Weights of a small GPT-style language model, trained from scratch on English Wikipedia.
Size: width 224, vocabulary 1313, 11.5M parameters.
Architecture: rotary positions, biases on query, key and value, tied embeddings.
Training: a variant of Muon for these matrices, 11077 steps.
MLP neurons of a small language model. Each row is named by its layer, matrix (gate and up: input weights; down: output weights) and neuron, and shows model dimensions 96-159. Each number is 200 + 40 x the weight over its row's rms, rounded and kept within 0 to 999. A neuron's up and down rows have the sign that makes its largest values positive.
After each neuron's rows, "fires before" lists the tokens most often just after its 100 highest values on Wikipedia text that the model never trained on.

L11.gate808,228,161,197,165,181,237,177,259,190,182,173,130,127,152,227,133,140,104,256,161,190,246,185,244,192,134,128,212,210,293,205,267,154,218,125,206,182,232,199,202,217,256,218,154,163,226,197,275,167,224,184,159,183,232,236,228,244,293,155,136,251,126,179,159
L11.up808,219,283,239,178,176,160,262,212,190,242,207,174,210,208,215,130,178,248,200,224,211,165,193,251,221,208,205,178,194,179,168,240,227,210,165,216,208,139,239,144,284,160,187,105,188,261,152,116,129,247,164,170,188,229,228,201,115,185,217,195,183,162,152,222
L11.down808,177,181,268,210,175,223,187,148,217,204,183,233,215,142,201,272,169,282,157,193,187,234,238,153,240,214,195,243,201,160,211,162,154,166,234,283,160,245,161,205,215,257,219,245,183,94,178,172,184,204,193,111,133,229,230,178,204,244,173,232,212,176,245,227
fires before: "|", "\n", ";"

L4.gate801,200,203,197,257,261,214,260,255,243,207,204,222,235,181,155,130,214,220,185,210,237,147,134,170,184,236,215,190,213,302,150,214,205,196,150,225,202,244,158,180,250,277,195,206,266,137,249,273,228,197,263,144,166,221,140,141,169,272,196,176,170,237,176,165
L4.up801,202,208,188,243,188,210,262,227,172,268,203,250,296,186,147,166,202,223,145,177,201,199,176,157,272,223,224,197,211,127,213,137,263,165,183,234,201,158,136,203,200,183,208,280,82,231,210,207,188,239,186,181,215,230,226,237,196,241,191,186,275,269,215,182
L4.down801,209,148,140,220,232,256,316,242,269,220,194,204,124,198,211,171,180,277,200,211,176,215,139,165,218,177,189,253,121,144,219,200,178,148,222,231,260,238,174,218,235,185,154,310,209,223,236,204,161,143,261,122,192,191,209,237,233,239,149,159,195,248,201,202
fires before: "ed", "al", "ut", "ution", "ie", "es"

L11.gate10,167,225,154,163,182,252,202,171,197,210,166,192,176,271,152,203,167,171,163,156,275,227,134,110,171,230,283,142,205,235,200,191,172,228,176,200,169,224,149,158,222,155,240,176,163,176,204,183,241,180,214,218,206,134,279,201,187,159,217,231,191,156,204,261
L11.up10,221,169,154,218,214,234,211,202,223,258,211,206,197,213,222,254,209,235,231,216,147,209,161,287,166,108,157,169,197,189,160,182,231,248,242,181,129,193,209,165,220,235,204,197,175,177,204,237,150,236,274,226,194,158,250,275,248,254,203,245,221,274,239,152
L11.down10,173,210,182,203,242,162,264,83,146,254,116,168,267,172,223,258,140,183,247,201,225,137,209,222,148,154,194,172,145,198,243,201,178,113,226,162,123,188,186,206,159,161,173,159,238,160,173,192,183,168,154,189,155,171,247,160,193,147,253,206,220,188,169,194
fires before: ".", "ition", "ing", "ial", " |", "ed"

L6.gate508,195,220,228,278,225,169,135,249,143,160,98,163,214,239,184,154,145,209,281,226,237,245,128,223,245,219,166,166,228,201,185,192,205,195,254,167,185,167,201,155,172,229,168,193,203,234,200,194,183,177,164,156,243,159,163,194,236,161,121,315,210,215,155,171
L6.up508,137,220,171,177,200,166,302,209,168,188,173,222,234,227,120,134,130,208,244,172,233,241,203,204,171,184,265,147,193,215,192,159,184,240,226,217,176,187,244,209,288,234,234,199,214,217,196,213,182,147,185,145,207,217,194,175,238,191,221,145,110,152,290,191
L6.down508,186,206,245,167,213,224,197,211,250,196,193,237,227,201,209,244,204,200,158,229,181,211,194,204,198,205,159,218,226,236,232,194,176,253,178,157,262,164,120,213,153,235,232,184,258,221,220,170,244,251,244,201,236,283,149,262,229,188,219,187,231,233,162,180
fires before: " |", ".", ";", " States"

L2.gate78,268,172,234,187,197,199,183,206,162,252,182,143,164,167,203,175,108,251,263,190,253,184,214,187,219,179,121,199,233,194,191,277,167,165,248,238,205,254,137,217,237,199,186,243,177,146,177,225,229,167,161,186,238,209,147,204,186,228,309,224,206,155,183,242
L2.up78,262,168,191,211,224,210,187,216,174,251,205,191,177,176,170,216,144,275,273,145,294,190,243,194,200,221,159,249,199,199,225,253,156,189,282,232,232,187,173,228,261,114,196,228,219,138,159,261,227,213,166,162,242,198,164,231,226,207,287,292,212,193,218,220
L2.down78,98,187,231,211,202,197,168,159,227,139,240,205,270,207,182,139,178,135,263,265,131,171,242,218,133,234,202,205,155,145,175,228,214,203,123,285,302,200,212,148,141,216,136,182,262,197,94,254,148,206,176,139,203,178,148,255,138,241,237,153,210,243,217,170
fires before: " |", "\n", " is"

L6.gate313,224,268,278,219,208,194,213,236,128,232,164,131,129,219,243,184,149,226,157,233,177,169,117,102,195,154,247,154,211,170,138,159,259,237,262,122,245,180,221,228,171,217,188,166,155,264,164,197,210,157,201,126,212,225,218,251,168,189,185,258,248,170,124,213
L6.up313,227,153,158,202,258,164,220,285,193,195,175,155,212,264,169,286,164,214,142,162,167,207,156,203,205,199,231,209,171,192,194,212,123,166,230,236,214,223,243,278,235,143,216,200,206,202,228,199,207,166,169,131,142,236,156,188,191,258,190,249,227,259,139,170
L6.down313,214,206,227,209,219,178,206,260,223,265,221,173,97,142,206,189,269,210,236,219,208,269,287,166,201,173,114,187,207,225,194,255,247,270,234,165,232,228,257,180,136,232,166,270,268,179,185,219,194,263,254,213,193,212,246,229,181,153,185,178,270,167,320,180
fires before: "ord", "ies", "ent", " to", "ial", "i"

L2.gate762,170,224,200,206,247,123,219,251,202,220,227,169,196,232,190,248,177,170,179,220,177,264,102,235,197,198,198,178,205,195,163,246,177,142,197,215,195,126,221,154,256,212,144,248,225,162,158,209,156,201,179,149,112,218,210,223,174,166,215,184,294,167,189,180
L2.up762,232,229,221,201,235,175,259,137,170,212,185,184,157,169,112,255,276,118,170,173,174,202,218,263,178,242,243,217,194,204,162,234,151,187,229,223,132,173,227,188,230,253,193,178,190,201,216,178,206,229,198,208,272,224,149,261,187,218,347,153,261,185,180,264
L2.down762,235,162,224,188,218,159,252,150,179,191,194,223,211,163,284,169,182,156,221,141,235,239,162,223,246,149,105,171,213,225,202,260,165,177,154,217,246,193,157,227,238,249,210,147,207,189,187,212,183,212,255,203,200,226,228,215,281,255,258,205,208,206,139,207
fires before: "ch", "g", "u", "en", "av", "al"

L11.gate229,267,182,173,166,173,249,219,215,297,188,196,124,168,242,182,229,195,249,225,206,242,223,224,172,159,203,219,209,177,253,158,239,174,182,240,191,245,249,239,155,224,173,234,215,235,166,179,201,211,237,226,188,213,220,229,156,207,187,214,191,243,193,210,270
L11.up229,189,230,286,166,215,199,203,130,198,207,170,194,189,185,133,184,140,124,198,249,325,174,227,133,211,218,261,128,153,216,138,149,198,214,187,156,112,194,203,172,193,175,171,155,211,210,107,171,211,288,219,217,252,180,207,237,175,117,174,241,164,126,173,189
L11.down229,210,208,212,202,220,254,186,189,281,204,143,233,165,261,126,270,184,188,178,213,216,239,198,196,217,162,223,217,162,235,259,244,161,159,153,137,179,190,245,179,200,219,147,182,211,244,195,266,220,233,197,164,218,233,157,189,136,245,255,151,144,199,210,186
fires before: ";", " |", " (", "in", "–"

L10.gate702,236,158,205,262,232,274,194,190,178,128,206,215,200,219,151,152,189,199,210,156,269,190,203,212,236,157,246,167,208,192,230,208,248,250,168,203,241,231,165,171,178,172,179,150,185,169,206,234,157,164,201,184,275,213,209,228,163,116,227,206,162,102,241,240
L10.up702,211,273,189,304,112,214,194,193,238,208,239,233,175,173,256,206,206,209,159,201,208,194,157,284,166,198,159,172,128,173,198,213,228,177,207,137,159,243,250,168,113,206,168,215,194,235,242,207,147,221,162,182,114,196,181,250,149,207,143,208,203,154,235,199
L10.down702,242,105,280,173,255,213,202,177,200,172,200,152,196,155,221,221,115,186,248,221,199,255,208,228,232,193,208,157,247,141,208,136,219,194,233,219,226,207,299,260,181,127,275,191,137,199,200,230,200,125,243,195,168,220,162,163,197,242,223,242,260,185,186,149
fires before: "|", "\n", "-", "|---|---", "("

L5.gate756,157,185,126,230,216,138,171,161,205,208,226,232,221,176,214,247,125,202,165,132,184,180,210,232,170,276,193,218,209,237,269,195,210,204,203,195,180,107,190,186,164,235,206,259,191,139,203,248,237,126,181,240,160,154,228,237,201,220,242,296,237,215,183,224
L5.up756,189,214,235,202,246,127,180,176,205,169,225,215,236,107,188,225,195,179,250,219,190,197,192,176,295,226,233,149,197,200,212,170,262,225,187,250,155,83,162,172,149,155,199,199,216,137,246,227,149,197,140,183,212,215,243,175,199,127,197,216,256,217,178,203
L5.down756,183,220,170,160,165,182,180,216,164,171,218,232,228,202,250,208,133,256,165,171,189,198,132,272,255,244,184,130,244,163,257,236,197,205,142,168,173,172,260,292,163,261,213,236,137,197,257,170,227,137,156,196,230,185,188,219,182,246,168,170,213,128,102,157
fires before: " |", "ts", "z", "i", "ic", "an"

L11.gate110,208,190,230,207,133,137,212,312,169,253,155,202,131,208,176,249,168,150,229,158,231,248,246,169,224,168,148,182,216,265,185,177,227,187,265,268,170,146,186,162,92,211,206,149,179,211,177,251,193,214,194,210,181,272,206,206,187,235,258,289,245,211,178,219
L11.up110,240,167,216,212,183,297,179,282,168,186,240,108,167,216,200,255,144,213,196,161,140,290,199,178,234,165,220,187,224,229,262,116,206,184,180,173,153,193,152,161,240,145,216,158,223,199,222,159,109,195,198,283,180,270,245,240,214,172,164,205,185,195,165,143
L11.down110,286,255,232,240,190,194,206,294,215,200,194,221,114,167,235,192,243,232,145,173,218,249,202,157,154,180,192,227,210,239,167,131,244,229,161,231,217,217,156,191,127,239,165,163,127,177,212,188,198,214,187,245,298,183,167,223,194,194,196,192,209,183,226,180
fires before: "y", "ied", "i", "io", "ant", "ies"

L10.gate232,201,243,165,233,178,173,194,216,224,247,264,227,127,195,147,115,160,153,209,216,233,235,182,193,175,225,163,188,113,206,209,221,147,138,119,216,205,223,232,216,181,182,255,282,198,230,258,243,181,256,210,215,210,184,230,210,216,193,235,207,154,215,202,140
L10.up232,212,231,151,277,129,232,196,221,184,253,138,183,193,169,254,196,130,145,172,204,251,202,209,155,178,165,174,177,199,163,158,127,168,225,228,216,189,254,177,198,163,205,269,251,236,252,245,160,280,237,193,195,179,252,175,126,127,200,244,150,258,188,166,230
L10.down232,253,215,165,171,187,206,272,168,225,212,221,244,207,173,198,131,150,138,235,243,95,180,220,191,240,239,153,200,178,206,163,261,205,217,212,201,280,141,273,182,207,210,179,217,212,240,214,245,227,214,161,210,177,155,244,193,242,241,192,95,187,199,230,216
fires before: "ed", "es", "er", "el", "e", "ing"

L2.gate405,137,169,158,278,236,200,251,230,255,136,237,224,248,209,224,202,170,204,203,297,189,202,175,165,240,194,146,181,239,248,115,182,241,193,181,181,249,190,166,195,192,201,319,195,206,229,225,251,163,112,224,130,237,212,172,239,230,198,208,212,190,219,176,155
L2.up405,240,205,233,225,204,232,258,225,187,150,215,240,207,218,230,187,263,214,179,226,135,156,232,230,252,269,231,169,183,265,163,130,198,244,184,187,142,208,144,194,116,186,239,289,222,204,222,181,164,181,201,194,217,203,240,198,253,192,214,181,178,198,238,210
L2.down405,243,204,139,222,186,235,231,301,223,176,207,220,249,247,239,184,171,190,220,196,147,154,148,211,201,191,161,190,224,211,192,207,226,205,177,165,235,262,189,237,170,272,265,191,224,169,234,242,180,151,164,172,191,165,206,215,227,213,210,163,174,180,202,151
fires before: "ut", "ed", "ution", "es", "e", "le"

L11.gate799,220,210,235,210,186,233,229,136,214,158,245,225,176,143,198,184,176,201,269,126,180,126,209,140,212,205,252,144,198,239,158,256,196,167,173,225,159,189,209,217,207,190,282,226,309,219,258,230,109,181,227,261,208,172,212,203,237,203,196,208,251,136,204,225
L11.up799,177,250,237,148,261,219,204,168,248,256,200,166,294,115,166,197,241,220,234,184,138,231,204,211,186,240,162,177,213,166,120,197,268,133,216,224,206,152,215,217,172,211,205,145,194,221,194,206,125,163,152,169,140,124,192,234,195,146,182,264,240,166,222,250
L11.down799,254,182,176,208,161,174,209,188,145,291,236,264,223,193,237,194,182,215,195,246,222,211,237,208,184,208,245,270,206,132,184,265,251,256,201,144,249,321,91,250,212,231,222,206,197,197,131,188,166,242,231,123,193,122,201,232,183,224,206,164,196,183,219,149
fires before: ".", "\n", ",", " |"

L10.gate353,254,219,272,206,245,249,216,172,281,241,204,179,172,211,267,167,187,211,267,249,218,202,183,208,253,178,196,231,172,250,183,185,170,156,142,157,187,109,217,177,187,164,193,156,185,151,258,276,153,230,215,220,177,202,278,153,241,183,224,239,188,239,224,238
L10.up353,214,174,253,257,160,176,215,215,163,209,230,250,138,156,218,175,167,208,229,173,244,198,225,178,208,190,244,224,242,149,209,188,145,260,156,222,227,206,195,192,213,239,229,161,217,153,209,168,204,159,145,128,178,176,217,148,142,264,142,216,205,177,226,176
L10.down353,213,281,226,169,222,230,231,240,146,251,195,204,207,201,167,199,229,260,230,200,152,283,211,122,213,215,150,237,248,219,158,168,166,251,189,212,291,206,148,221,229,239,146,276,166,170,150,177,226,254,245,191,154,138,209,204,204,232,232,239,159,220,250,215
fires before: "ed", "ation", "ction", "c", "es"

L11.gate419,198,161,173,262,206,195,211,158,187,241,170,237,196,188,234,97,267,295,139,200,215,242,190,207,238,161,171,234,219,212,141,270,223,162,169,209,176,248,265,232,192,139,157,210,140,173,243,146,242,201,175,106,220,227,194,185,146,181,215,223,188,128,209,208
L11.up419,195,206,124,221,189,192,208,234,223,231,200,198,187,149,244,179,170,246,153,207,204,218,176,252,139,161,192,183,201,159,233,246,230,149,199,232,121,250,173,242,231,202,223,180,161,157,233,277,125,202,171,193,187,253,178,158,199,170,179,201,249,149,201,213
L11.down419,273,153,209,176,138,188,188,214,198,242,151,224,182,206,245,301,231,218,195,199,216,159,232,148,173,175,215,233,216,195,226,178,253,170,249,283,184,201,179,204,159,185,241,252,192,198,173,238,163,259,171,196,189,224,237,195,152,232,170,260,204,148,144,154
fires before: "-", "\n", "|"

L3.gate657,168,216,283,216,188,217,250,137,142,201,192,132,150,196,148,188,157,172,232,164,127,220,145,227,101,232,128,196,221,239,160,196,188,173,175,150,179,111,183,183,181,185,225,150,172,234,210,272,214,236,163,150,216,245,221,201,179,204,268,131,195,295,191,180
L3.up657,194,220,253,294,240,198,207,113,195,227,193,174,258,188,169,305,218,182,226,180,162,278,209,228,125,207,165,165,151,233,234,256,173,231,208,185,164,165,162,188,173,191,217,115,183,238,143,173,192,183,146,154,197,204,176,222,234,174,263,183,181,223,231,226
L3.down657,201,191,228,165,238,253,234,228,174,220,175,183,189,147,253,314,201,229,263,191,200,244,216,331,219,191,189,155,117,199,145,221,170,179,244,181,228,173,175,226,164,298,230,161,199,162,171,199,310,236,201,287,161,196,214,168,170,229,191,264,205,212,164,256
fires before: "cess", "ation", "k", "ed", "ce", "es"

L11.gate335,221,200,202,172,212,262,188,199,171,227,251,200,221,198,171,139,251,226,117,127,199,189,185,179,229,215,252,241,140,218,189,212,205,238,212,197,105,191,231,146,176,163,261,243,220,173,224,206,230,245,236,207,119,163,212,221,161,164,253,179,217,238,223,289
L11.up335,183,225,206,268,151,273,175,244,255,168,300,94,214,229,175,167,200,118,147,223,202,215,149,204,208,187,290,201,218,187,171,206,205,229,203,162,222,183,203,200,264,173,168,279,229,247,165,162,220,248,186,194,198,199,181,223,198,218,273,180,210,230,212,207
L11.down335,264,212,213,205,207,130,222,187,230,235,121,262,255,157,265,139,207,179,195,187,271,200,223,146,217,158,189,217,125,261,201,126,226,252,243,153,163,268,186,193,191,239,183,174,219,198,272,195,108,183,177,219,146,253,168,238,133,244,130,207,229,213,226,248
fires before: "–", "s", ":", " |"

L11.gate451,129,261,221,202,253,219,230,218,122,193,188,142,250,272,209,130,175,222,229,174,242,167,208,243,247,151,224,194,211,150,182,214,207,281,167,176,162,170,212,129,235,198,245,197,204,200,187,167,198,264,195,226,164,264,196,331,160,170,153,175,158,206,172,231
L11.up451,160,290,218,172,125,214,166,279,173,200,260,214,192,195,156,182,202,229,191,211,224,155,107,166,237,177,237,160,207,220,210,204,147,260,160,192,243,205,322,193,200,214,167,219,184,233,253,261,175,173,123,207,160,195,167,218,179,192,234,196,251,174,215,172
L11.down451,245,150,225,155,194,171,248,248,203,118,264,216,202,224,234,184,206,186,236,133,228,225,158,239,74,252,151,225,176,133,215,188,226,127,215,219,208,162,171,178,143,290,240,198,198,239,266,162,149,156,190,229,218,293,240,213,183,193,132,277,288,284,227,240
fires before: " |", " in", "n", ":"

L4.gate418,187,275,168,209,255,161,137,230,205,212,202,236,245,232,225,228,177,192,195,155,221,207,155,209,172,184,264,160,228,268,182,231,207,181,169,243,174,119,147,187,197,179,214,248,195,165,89,158,171,221,143,237,218,128,192,201,210,121,190,137,225,231,219,234
L4.up418,160,156,229,129,232,216,249,142,142,220,99,226,154,227,209,258,224,239,146,184,261,212,207,191,225,200,123,187,205,249,241,245,221,225,218,171,244,209,222,233,165,217,239,130,217,214,202,182,177,167,211,182,269,113,163,126,191,230,198,182,141,248,216,215
L4.down418,178,209,185,235,235,181,195,221,201,210,202,272,196,167,317,142,222,119,196,223,251,274,210,229,225,135,204,249,190,205,288,204,263,192,230,199,195,268,160,232,197,223,268,169,235,142,201,195,124,182,247,145,177,165,197,174,179,211,180,248,150,150,231,197
fires before: "ch", "icip", "h", "c", "g", "s"

L3.gate260,197,208,209,232,219,178,165,213,227,190,272,200,206,289,287,217,145,184,160,178,158,189,180,181,183,245,218,230,129,242,177,171,176,183,202,225,215,202,242,130,158,100,244,165,170,265,181,214,222,278,243,212,206,212,251,179,208,133,224,197,179,227,142,162
L3.up260,161,225,183,213,177,224,202,294,187,186,226,227,238,176,232,189,185,173,182,196,171,115,188,193,197,174,257,229,186,180,219,225,178,229,95,203,167,180,266,161,270,216,216,246,193,187,219,138,173,204,130,186,227,203,241,247,276,265,215,199,195,267,255,231
L3.down260,225,230,245,184,225,244,166,202,242,169,141,169,200,170,177,226,165,170,211,186,178,211,211,95,276,268,153,236,177,184,219,203,207,262,229,142,214,167,194,162,199,227,177,186,183,198,181,184,172,203,166,114,198,185,237,228,235,188,162,264,138,240,280,170
fires before: ")", " |", "–", "),", ":"

L2.gate845,211,201,239,219,183,171,198,139,144,224,178,188,165,196,176,258,237,268,305,199,171,220,179,256,156,233,114,219,204,174,248,280,205,206,247,190,222,247,230,167,220,212,223,190,162,210,138,171,311,205,190,175,189,158,206,139,119,196,154,283,263,178,202,204
L2.up845,187,166,136,178,160,152,174,176,167,209,187,223,193,154,210,269,234,240,244,143,181,202,145,204,166,204,158,243,190,132,194,259,223,257,254,208,235,230,178,229,137,250,289,223,195,244,206,259,274,221,171,166,196,200,168,175,156,218,197,185,164,217,230,167
L2.down845,199,184,201,215,203,240,178,208,207,165,166,242,222,175,246,83,226,202,225,192,192,184,221,264,223,178,114,248,170,276,195,263,206,203,168,88,174,215,204,160,234,216,216,227,150,168,175,226,239,142,199,238,171,175,168,222,176,246,188,241,209,157,218,201
fires before: "\n"

L11.gate828,131,220,216,168,226,217,164,204,266,166,172,149,196,187,179,231,217,124,224,216,210,221,139,141,196,206,194,192,172,240,177,220,134,213,184,205,192,166,136,243,168,239,186,186,219,185,204,167,169,268,223,209,214,96,232,208,187,157,275,264,220,210,202,217
L11.up828,196,142,163,227,121,156,220,230,240,220,216,152,109,180,191,162,188,211,211,173,279,222,170,222,165,165,202,233,164,153,182,172,165,217,218,198,186,255,179,158,200,207,184,301,295,203,272,201,260,290,186,166,190,230,159,261,189,272,211,177,242,176,227,208
L11.down828,184,175,255,231,170,222,169,167,274,146,186,190,232,236,257,162,135,182,178,193,205,155,232,143,201,177,272,196,254,192,182,163,180,163,254,261,236,209,209,191,255,119,181,294,143,140,234,210,153,181,219,179,165,120,194,201,236,151,207,145,168,146,187,220
fires before: "ed", "ing", "es", "elf", "el", "ted"

L2.gate328,192,129,215,236,188,199,157,162,180,228,110,205,202,160,226,161,165,233,175,164,195,239,221,234,221,192,198,166,214,155,272,191,240,217,250,138,224,228,180,169,189,205,174,189,230,210,158,184,289,236,173,167,194,213,128,226,216,219,179,207,212,175,97,129
L2.up328,207,154,230,157,158,202,168,109,182,153,94,184,211,160,256,163,156,196,177,158,175,252,226,244,213,209,184,222,231,222,242,178,230,231,198,195,210,259,219,151,145,193,176,240,295,233,206,202,186,239,203,132,169,241,167,170,236,221,235,187,231,190,124,153
L2.down328,194,162,209,173,134,159,200,174,193,179,192,246,220,189,252,267,215,128,169,125,222,188,197,241,203,166,227,245,185,231,247,162,259,143,209,239,163,187,241,227,147,246,71,213,248,362,157,226,154,189,242,164,185,268,196,190,235,222,151,169,218,176,124,102
fires before: "le", "or", "a", "lect", "at", "ated"

L4.gate64,229,249,187,208,158,231,214,168,173,187,145,117,199,240,160,117,135,246,264,187,203,201,188,209,283,284,229,199,222,174,265,192,185,187,293,183,162,162,177,166,255,164,169,223,242,226,223,160,183,174,155,155,212,216,259,276,204,95,192,218,168,190,203,206
L4.up64,216,177,177,159,169,235,207,145,216,183,222,208,260,273,208,171,158,274,186,183,218,259,233,277,229,177,222,226,299,224,189,219,218,169,257,196,232,223,223,128,265,135,190,233,288,227,171,269,233,265,193,192,233,233,247,245,160,162,189,220,162,252,230,221
L4.down64,213,243,184,180,194,260,149,228,190,179,208,106,202,121,217,202,241,150,167,255,176,222,177,237,247,255,234,157,224,182,225,175,210,177,194,185,254,216,215,178,222,263,174,218,195,131,177,264,198,311,265,257,238,236,191,213,201,197,202,263,189,211,263,210
fires before: " |", " (", "\n", " of", "9"

L2.gate794,155,209,202,178,202,204,250,227,193,191,171,167,148,169,197,173,225,248,174,207,83,117,172,202,208,218,149,232,150,213,164,201,184,179,195,201,157,187,157,182,154,251,263,209,154,230,224,238,154,166,233,182,175,239,215,220,183,149,181,112,157,237,189,197
L2.up794,195,180,232,162,183,220,270,151,180,246,168,197,197,228,178,237,214,258,163,250,124,220,153,200,253,217,132,205,207,202,201,203,152,155,242,153,247,162,165,250,181,179,173,177,196,187,178,238,186,180,170,181,239,230,236,210,216,230,187,124,151,172,244,177
L2.down794,185,247,218,158,212,190,262,166,151,233,165,189,224,244,167,182,185,206,167,242,212,247,197,156,222,135,189,201,211,189,137,237,153,169,233,233,299,168,207,218,183,224,109,198,195,247,197,183,243,201,263,221,205,169,223,252,234,240,218,174,171,116,211,200
fires before: "ild", "es", "il", "he", "y", "ial"

L2.gate53,189,171,192,268,166,184,238,97,90,217,150,290,160,243,164,264,194,158,291,179,177,148,163,142,202,265,289,139,207,227,229,241,201,109,219,181,209,211,248,156,123,257,198,208,200,234,172,216,224,227,220,165,204,201,139,229,235,195,157,227,221,211,164,159
L2.up53,181,189,233,192,272,248,179,216,190,138,271,214,211,266,219,240,170,189,222,129,230,174,192,194,178,205,192,200,205,183,250,301,256,244,147,261,265,224,172,149,140,225,192,133,158,211,244,193,191,200,222,142,224,156,183,167,207,140,141,151,178,211,178,168
L2.down53,187,189,130,116,262,150,255,166,122,199,181,174,172,207,210,197,186,201,195,177,248,126,191,215,171,212,240,237,215,279,264,246,159,227,245,245,149,215,184,194,227,215,190,227,137,205,122,185,232,144,138,89,193,219,222,218,199,169,149,117,159,209,185,186
fires before: "ated", "al", "um", "rat", "lect", "le"

L10.gate373,165,187,247,206,188,212,224,240,238,191,226,155,172,156,116,181,172,196,216,161,192,218,225,199,236,156,196,224,209,122,222,138,167,110,245,231,164,212,212,276,133,234,229,226,198,219,165,166,246,200,163,193,203,178,225,211,248,267,177,207,228,229,248,170
L10.up373,221,215,184,211,178,125,205,226,198,149,156,105,213,207,181,248,106,230,273,214,202,200,189,199,218,175,191,189,163,181,190,209,287,213,137,137,203,286,161,231,202,173,172,295,154,239,139,198,114,171,153,178,234,241,265,173,136,236,179,261,197,240,221,124
L10.down373,153,193,216,201,208,197,200,114,249,238,206,128,134,188,212,242,221,156,209,190,195,227,232,166,224,155,251,200,153,153,135,109,177,212,189,214,180,148,157,122,295,203,178,229,192,139,193,193,159,283,219,128,302,287,232,245,222,209,251,173,189,162,219,213
fires before: "y", "ies", "ist", "al", "olog", "ic"

L3.gate26,262,261,286,279,195,200,174,203,171,190,161,215,249,223,183,157,235,167,177,196,182,255,230,245,204,225,254,226,175,208,207,183,236,167,175,243,240,216,224,184,195,160,211,139,280,191,187,203,204,290,188,109,245,255,239,219,174,223,151,219,202,175,198,164
L3.up26,228,164,101,142,140,190,207,182,219,211,222,164,179,167,208,182,142,243,221,163,190,188,215,211,183,226,242,189,232,140,146,221,261,189,176,171,212,192,216,215,267,239,228,181,232,165,175,260,194,139,170,212,180,198,138,231,134,171,223,162,238,176,263,255
L3.down26,243,255,233,220,199,150,169,199,182,180,200,177,257,211,211,185,202,199,218,182,177,297,220,241,233,226,182,202,201,203,214,144,306,149,211,183,252,159,145,198,172,238,239,261,178,287,225,234,109,237,121,214,235,215,263,207,213,162,200,154,188,172,215,215
fires before: " |", " (", "\n"

L5.gate605,220,164,258,146,167,169,181,184,206,190,153,204,140,154,159,209,202,197,213,250,197,204,153,248,124,256,211,242,193,185,165,195,186,137,226,125,200,181,279,165,183,188,248,165,209,152,164,172,228,213,151,186,195,124,214,90,274,261,147,165,176,217,154,237
L5.up605,250,205,177,233,188,254,156,219,260,230,183,206,179,157,182,243,180,170,225,234,214,211,121,211,147,179,225,242,197,176,194,297,185,194,216,252,200,271,215,150,201,167,249,199,264,203,214,177,262,177,194,156,186,170,175,189,190,162,171,177,253,214,274,268
L5.down605,209,229,138,210,190,163,178,141,200,208,204,231,236,197,207,240,171,160,243,138,255,216,196,199,205,252,210,253,201,270,184,221,139,216,222,182,203,157,127,208,209,182,162,156,152,285,154,233,210,227,215,200,226,207,262,189,207,243,297,205,166,200,186,160
fires before: "\n"

L2.gate377,160,167,128,193,194,213,182,186,189,224,227,191,191,186,143,156,194,172,236,210,166,183,119,242,143,201,170,232,221,237,238,216,138,210,135,134,195,241,177,220,227,302,290,207,220,145,227,200,118,172,226,171,228,132,201,252,181,199,194,106,186,206,129,133
L2.up377,213,244,196,154,147,222,192,195,260,130,233,238,196,250,189,252,271,206,201,168,128,198,256,268,219,238,172,199,157,212,221,178,184,215,155,147,180,278,188,230,146,216,205,160,206,233,201,180,205,186,227,173,194,264,257,231,207,182,218,169,159,145,200,199
L2.down377,206,139,194,222,166,219,160,225,232,137,222,165,172,284,171,196,204,235,224,188,143,173,220,193,173,242,198,153,134,157,200,216,198,200,180,170,250,203,178,219,285,165,190,188,129,157,197,232,236,209,227,163,249,216,244,255,152,206,251,217,197,203,171,204
fires before: "es", "ulation", "ry", "y", "ul", "he"

L3.gate542,236,226,255,181,217,220,170,203,74,281,148,289,179,215,197,176,297,153,211,159,145,108,243,221,253,123,269,239,208,175,187,235,130,255,200,142,181,167,241,219,165,238,246,260,189,198,187,225,142,161,173,126,212,221,213,165,213,219,133,132,226,234,154,181
L3.up542,226,207,207,166,210,215,148,223,191,253,163,333,227,214,206,209,216,170,229,106,158,92,196,220,253,135,307,269,255,217,162,252,185,244,185,231,180,187,229,203,178,162,167,240,197,159,222,214,247,121,153,151,182,200,212,241,230,196,148,208,284,183,179,167
L3.down542,212,165,263,173,226,185,228,190,195,226,204,228,265,232,214,185,170,209,172,247,272,176,184,232,105,225,172,225,124,201,218,106,228,163,175,223,210,184,151,210,208,204,252,192,203,157,247,212,297,161,213,200,270,201,212,174,243,156,198,151,209,143,167,193
fires before: "ated", "ord", "al", "ess", "ur"